Part of a small language model's weights.
Size: 11 layers, width 160, 5 heads of 32, MLP 512 SiLU, vocabulary 2048, 3.27M parameters.
Architecture: LayerNorm before each block, rotary positions, tied embeddings.
MLP neurons of a small language model. Each row is named by its layer, matrix (up: input weights) and neuron, and shows model dimensions 16-111. Each number is 128 + 24 x the weight over its row's rms, rounded and kept within 0 to 255.
After each neuron's rows, "fires on" lists the tokens most often at its 100 highest values on Wikipedia text that the model never trained on. A number after a token or word is its count.

L2.up317 [115 108 125 150 120 101 136 124 127 119 148 107 168 132 135 121 174 179 150 113 120  73 112 122  83 156 105 119 107  95 121  76 157 140 126 108  97 153 100 110 134 112 154 181 102 157  73 101 133  80 133 112 141 137  99 137 127 135 120 170 177 124 109 125 126  97 104 191 110  88  71 100 140 139  93 128 122 143 144 111 142 129 128 128 141 132 122 112 136 110 108  81 150 145 115 156]
fires on: "d" 25, "e" 25, "ad" 21, "ol" 14, "k" 8

L5.up296 [138 146 165  96 107 160  91 125 132 106 115 137 101 164 133 133 162 132 129  91 130 125 142 101 107 138 127 105 132 105 106 139 103 147 137 140 148 135  88 155 114 113  93 134 108 123 121 155 125 132 140 150 112 139 173 118 121 156  82 129 110  89 172  94  94 146 161 122 143 135 151 150 171 141  28 138 154 148  89 141 125 139 130 116 142 114 113 106 116 124 164 167 142  98 148 104]
fires on: "," 17, " not" 10, "ite" 8, " was" 7, "ev" 6, " also" 6

L4.up450 [117 143 186 124 131 110 127  92  91 151 171 148  98 136  91 123 119 116 103 153 126 125 137  98 104 140 137 128 123 121 118  85 108 167 129 117 123 141 140 136 133  58 158 104 128 124 111 125  79 127 124 101 157 139 140 130 118 173 156  99 141  67  98 107 131 145 161 117 101 160 115 165 163 153 122 134 125 130 160 124 156 155 139 159 147 132 151 148  53 118 165 147 170  97 145  98]
fires on: "n" 25, "f" 18, "c" 14, "ar" 9

L7.up508 [110  92 148 122 146 156 159  90 138 125 151 137 124 106 130 112 108 163 128 114 152 138  99 123 115 163 122 152 119 123 120  79 133 160 133 162 174 149 131  97 134  80 128 121 164  84 129 141 130 130 112 103  98 100 129 142  91 114 103 127 137  78 137 139 144  90 162 109 146 156  93 126 157 101 145 142 170 130 149 123  71 114 141 117 143 137 115 105 119  98 100 128 107 132 130 132]
fires on: "," 23, "i" 21, "o" 17, " |" 12, "ni" 6, "no" 6

L2.up320 [119 111 139  63 151 125 150 119 116 140 138  63 114 136 170 121 152 123 138 107 125 185 151 135 160 155  90 105 150 119 140 156 125 120 127 126 151 136 124 129  98 119 137  86 100  95 137 110 114 142 149 146 146  82 148 110 122 132 123 123 156  98 118 142 113 134 130 124 149 123 147 154 129 139 108 147  87 136 182 156 110 132 120 130 139 148 115 128  98  75 113 153 179 149  65 118]
fires on: "or" 31, "d" 14, "'" 8, "ci" 8, " champion" 6

L2.up466 [101 122 143  96 148 123 102 185 110 100 118 168 128 132 140 103 119 115 107  90 150 129 109 139 119 124 144 135 124 167 112 125 116  96  85 106  90 137  89 118 144 139 167 119 109 136 125 128 146 123  78 125 152 112 130 143 100 182 163 120 156 129 158 144 143 115 189  78 154  88 166 128 136 153 165 127 111 154 172  95 112 121  81  97 149 118 123 132 127 138 112 114 129 107 134 131]
fires on: "h" 25, "r" 23, "n" 18, "th" 16, "b" 11, "w" 5

L4.up352 [131 152 182 175 157 111  69 112 125 129  93 131 141  88 127 147 121  92 154 137 125 132 114 102 113 136 143 149 135 125 124  83 134 119 131 120  94 142  98 129 112  84 101 125  99 132  74 125 131  97 107 142 162 106 128 177 121 113 134 157 155 117 114 125 106 152 136 139 162 139 134 144 143 141 115 156 131 145 148 140 145 136 154 109  99 114  77 122 150 134 104 120 108 152 130 188]
fires on: "ing" 29, " many" 13, "o" 8, "le" 7, " those" 6, "os" 5

L7.up363 [103 125 144 129 118 116 142 119 114 131 175 137 108 136 126  87  94 111 133 129 141 116 128 113 130 139 121 104 152 171  96 110  95 142 132 112 103 158 176 138 120 148  95 140 130 142 136  95  94 113 129 129 160  98 109  92 136 115 169 137 127 135 104 139 113 140 133 137 139 126 133 138 136 155 112 177 171 138 160 181 129  77 152 118 101 118 160  47 114 136 142 122 172 106 105 130]
fires on: "." 32, "y" 14, "or" 7, "er" 5, "t" 4, ")." 4

L5.up227 [102 118 138 132 114 136 104 132 124 171 122 152 102 165 120 124 125 122 132 148 127 118 141 128 108 116 119 144 109 111 151 124 115 114 139  55 134 123 119 114 124 159 107 156 147 149 157 116 167 157 126 119 136 114 126 148 159 112 135 153 117 148 122 121  84 119 160  89 162 154 138 130 105 147 106 133 150 165 137 134  95 132 135  64 102 141 120  93 125 199  96 150 129 132 153 100]
fires on: "re" 35, "w" 13, " mi" 7, "ff" 6, "qua" 5, " Mi" 5

L5.up379 [114 133 158 142 126 119 111 172 137 105 154 138 107 153 154 115 126 178  89 139 159 116 111 115 146 115 117 109 131 142  90 100 106 110 150 160 115 117 119 131 152 122 107  73 105 147 123 105 108 121 140 139  99 154 151 141 138 113  80 108 149 147 148 120 154  81 106 154 155 114 107 148 100 199 101  85 121 129 146 135 108 127 136 137 115 139 131 109 120 108  80 120 140 154 123 171]
fires on: "w" 21, "lo" 18, "fa" 11, " of" 7, "ri" 5

L2.up149 [132 142  97 118 125 152 128 120 135 143 111 102 141 115 134 119 131 147 154 141 132  84 144  99 134 130 156 113 116  89 124  54 109 143 165  92 114 124 135 155 139 135 115 152 164 104 105 161 132  82 131 141 114 111 141 127 110  99 133 110 149 133 133 160 123  92 109 136 130  79 128 128 121  85  76 123  82 132 189 143 144 141 145 190 153 131 132 129 149  99 132 136 172 116 127  85]
fires on: "op" 17, "c" 13, "k" 11, "ze" 10, "de" 9, "ol" 7

L4.up11 [ 90 145  94 131 151 114 166 156 129 127 174 122 150 116 131  91 130 141 130 138 133 101  84 110 142 132 115 145 159 145 119 122 132 151 121 123 122 138 132 118 110 119 133 144 110 100 112 128 109 135 108 150 110 139 141 122  95 135 132 150  92 121 151 110 109 146 124 113 138 129 126 150 111 135 134 163 122 151 154 149 131 103 112  47 129 128 125 146 164 117 161 139 144 144 120 155]
fires on: "ri" 30, "ing" 20, "re" 13, "en" 6, " di" 5, "e" 5

L7.up489 [ 98 136 140 101 152 113  95 163  87 148 128 174 139 108 122 130 174 164 162 151 150 116 103 136 140 115 128  91 131 111 102 149 152 128 121 142 144 155 136 116 119 124 114 131 139 179 115 156 145 118 151 157 124 142 105  95 107 129 118 138 108 114 128 130 138 128 178 110 164 113 144 140  96 114  82 120 153 137 125 114 102 149 159 142  74 162 108 162 125 115 103 117  81 136 129 101]
fires on: " " 30, " a" 18, "mar" 4, " per" 4, "r" 4

L7.up242 [127 102  89 155 109 136 146 109 136 138 122 172 126 106 143 126 132 147 138 150 100  80 148 156 120 130 135 106 164 159 159 107 100 129 164 112 155 169 140 127 114 119 100 157  85 103 155 110 117 140 110 152 135 157 138 101 174 104 112 157 150 136 123  79 117 136 102 113 145 116 117  98  99 151  90 133 168 131 154 122 128 144  73  53 126 121 115 122 136 142 171 138 114 158  94 129]
fires on: "s" 25, "re" 11, "round" 7, " Mi" 7, "f" 5, "st" 4

L2.up295 [147 141 131 149 119 121 155 141  95 121  65  75 138 110 162 117 103 128 123 147 194 114 119 147 134 144  81 141 128 161  99 131 136 154  93 121 136 149 140 124 101 101 112 162  97 144  93 151 117 114 108 144 119 141 115 153 175 120  82 136 125 145 141 153 147 136 178 124 136 108 117 121 135 110 122 129 113 104 118 134 163  87 113 113  89 147 136 107 150 149 106 151 169 144 137 134]
fires on: "d" 14, "od" 13, "on" 10, "ol" 8, "an" 7

L7.up383 [174 158 114  84 155 124 119 140  85 119 119 123 132 148 107 116 147 159 148 120 142 103  89  85 116 146  89 120 129 121 155  90 145  99 151 141 153 127 129 130 119  94 136 115 175 111 118  83 105  89 121 128  97 139 102 153 128 173 128 126 126 132  86 123 131 123 121 152 178 121 128 145 102 157 124 163 136 121 147 129 141  98 146 169 130  95 106 122 114 140 141  98 124 125 176 178]
fires on: "," 54, "ron" 8, "a" 7, " V" 5, "my" 4

L7.up328 [145 138 155 141 129 149 147 134 180 110  87 100 165 148 101 122 126 131 145 116 178 151  92 117 159 128 147 149 134 119 111 148 157 144  81 128 132 126 147 117 107 103 151 138 142 153 133 131 127 135 109  78 126 138 126 101  49 119 123 143  99 122 139 142 160  84 138 132  95 128 142 145 168 115 138 114  70 141 155 146 140 118 122 128 170 150 118 111  93 133 113 131 150 122 171 172]
fires on: " I" 29, "," 22, "." 13, "t" 5, "ol" 5, "i" 4

L5.up422 [109 117 154 144 124 142 127 138 112 120  78 130 139 140 148 154 139 124  76 134 125 150 138 105 149 145 116 143 103 160 126 170 121 155 121 118 117 133 136 157 136 143 157 122 115 145 151 125 146 148 155 122 133 147 120 109  94  87 172  90  99 161 137  92 144  95  74  93  94 174 131 159 139 152  71 156 129 115 168 130 146 130 122 102 166 167 143 160 130 117 118 103 175  74 116 125]
fires on: "ed" 28, "ing" 16, "il" 12, ":" 11, "d" 6, "n" 5

L7.up296 [151 158 143 132 126  95 119 188 166 133 123 132 112 137 123 161 134 129 121 146 112 119 107 160 162 150 101 122 119 123 102 106  91 111  73 137  88 148 123 128 163 126 160 144 103 119 140 113 109 129  92 126 146 123 110  91  87 137 162  69 112 121 121 131 102 128 104 146 107 100 120 115  86 141 145 127 116 103 163 125 139  87 115 118 132 147 112 142 134  83 140 151 123 175 106 108]
fires on: " p" 16, "m" 13, "h" 11, "t" 8, "b" 8, "%" 8

L2.up400 [129 121 140 109 152 135 135 133 103 150 126 122  90 104 171  95  96 172 109 137 141 153 141 138 111 142 161 109 133 119 108 139  79 113 121 157 156 172 135 137 139 104 112 180 108 162 133 110 142 118 147 132 147  74 163 111 147 177 152 130 137 119 120 149 127 152  99 114 139 131 112  86 116 150  86 156 116 102 139 145  88 146 136 121 143 135 130  88  70 145 163 134 120 143 143 108]
fires on: "ci" 25, "equ" 21, "t" 17, "or" 5, "g" 5

L5.up264 [161 113 146 118 120 108 113 179 141 148  73 129 114 137 116 106  88 203 135 138 159 156  92 118 138 134 118 133 129 104 118 139 119 153 117 142 136 128 159 110  78 105 163 123 121 123 169 127 116 126 152 145  67 146 140 124 151  74 138 131 112 139 137 139 137 109  87 108  62 118 134 155 120 163 113 120 135 122 122 178 139 158 150 155 114 148 113 125 115 157 183 126 118 112 136 135]
fires on: "," 69, " but" 24, " and" 4

L5.up127 [103 101 154 150 109 110 157 130 143 118 152 117  98 171 108 122 133 121 164 118 150 109 134 140 137 112 153 105 180 111 104  91 122  83 184 110 128 114 114 163 150  98 169 118 132 145 116  94 147 156 125 113  33  96 125 156 131 150 151  99 115 119 123 167 145 143 118 114 102 124  82 153 131 109 150 108 104 109 127  80 111 121 130 108 172 156 129 138 111 127  80 141 148 149 135 143]
fires on: "," 51, " years" 7, " not" 7, "s" 6, " be" 6, " been" 5

L5.up134 [ 92  85 149 154 116 142 143 135 115 103  97 131 133 134 122 127 133 107  67 105 168 139  97 125 108 142  94 118 166 127 115 130 133 121 125 138 107 126 124 145 144 130 158 113 150  97 137 158 120 112 110 155  65 154 158 122 117 117 124 112 163  89 113 134  88 149 136 103 153 139 121 116 141 103 166 178 155 112 118  61 136 109 117 112 134 142 142 157 108 104 106 146 114  74 162 151]
fires on: "," 36, "s" 12, ";" 11, " |" 7, "–1" 5, "ly" 5

L2.up244 [111 148 155 128  76  73 111 158 101 105 125 145 186 132 130 133 128 151 117 125 144  90 126 121 101  99 121 134 174 117 148 128 155 142 124 150 100 148 122 110 143  94 121 154  89 104 170 123 117 135 134 113 124 119  70 182 131 125 136 133 167 134 130 146 137 106 160 106 157 129 143 127  95 118 116 110 124 120 161  93 153 117 143 147 111 162 146 115 138 141 101 140 110 152 165 152]
fires on: "le" 18, "an" 12, "um" 10, "d" 10, "er" 6

L2.up209 [131 135 107 143  95 126  99 145 152 123 123  80 140 115 131  85  86 142 144 101 136 141 101 126 149  94 139 146 133 122 160 125 108 150  88 125 102 104 158 157 153 171 123 152 117 140 110 156 113 159 172 149 142  40 178 150 147  95 122 114 121 136 127 147 134 159 190 134 126 106 175 127  98 152 141 130  98 161  99 149 155 162 146 135  98 120 129 114 100 128 133 134 122 101 107 134]
fires on: "al" 22, "'" 20, "D" 14, "ical" 14, "B" 9

L5.up204 [184 122 114 155 147 113 141 126 152 127 144 158 127 138 176 109 104 166 115 127  92 117 160 145 134 147 132  94 141 138 113 108 130 109 128 125 115  88 115  81 139 114 137  92 151 144 101 154 125 107  97 139 132 107 128 149 136 179 114 129 150 182 176 130 146 156 157  90 118 188 128  82 123 153 143 114 111 123  98 142 192 108 195 118  88 140 160  87 121 118 119  68 113 140 111 130]
fires on: " American" 17, "th" 15, "ish" 13, "er" 12, " inter" 10, "ur" 5

L7.up152 [155 126 123 148  89 114 103 115 130  90  95 129 150  85 114 108  69 127 128 109 141 170 110  85 160 128 167 127 145 155 162 121 128 158 120 134 130 108 120 126 161 132 132 164 132 132 136 128 143 174 142 169 119  85 138 144 127 144 136 102 126 143  83 132 152 135 142 154 119 148 131 129 138 137 125 125 141 103 100  92 137 128 177 104 133  89 126 151 125 143 124 154 144 134 132 107]
fires on: "'" 42, "al" 26, "ric" 11, "il" 8

L2.up129 [162 106 155 129 185  94  98 138 141 128 161 133 105 141 103 144 111 175 149  88 166 119  91 126 138 148 143 141 142 106 156 141 141 124 148 107 142 113  82 139  72 180 145 156 119 136 128 118 124 121 149 124 137 135 160 127  63 104 137 145 102 102 128 138 140  90  87 149  99 122 137 122 110 138 112 184 161 108 141  75 154 103 158 128  98 114 165 131 123 145 100 135 108 135 158 154]
fires on: " Party" 32, " Court" 10, "y" 8, " /" 6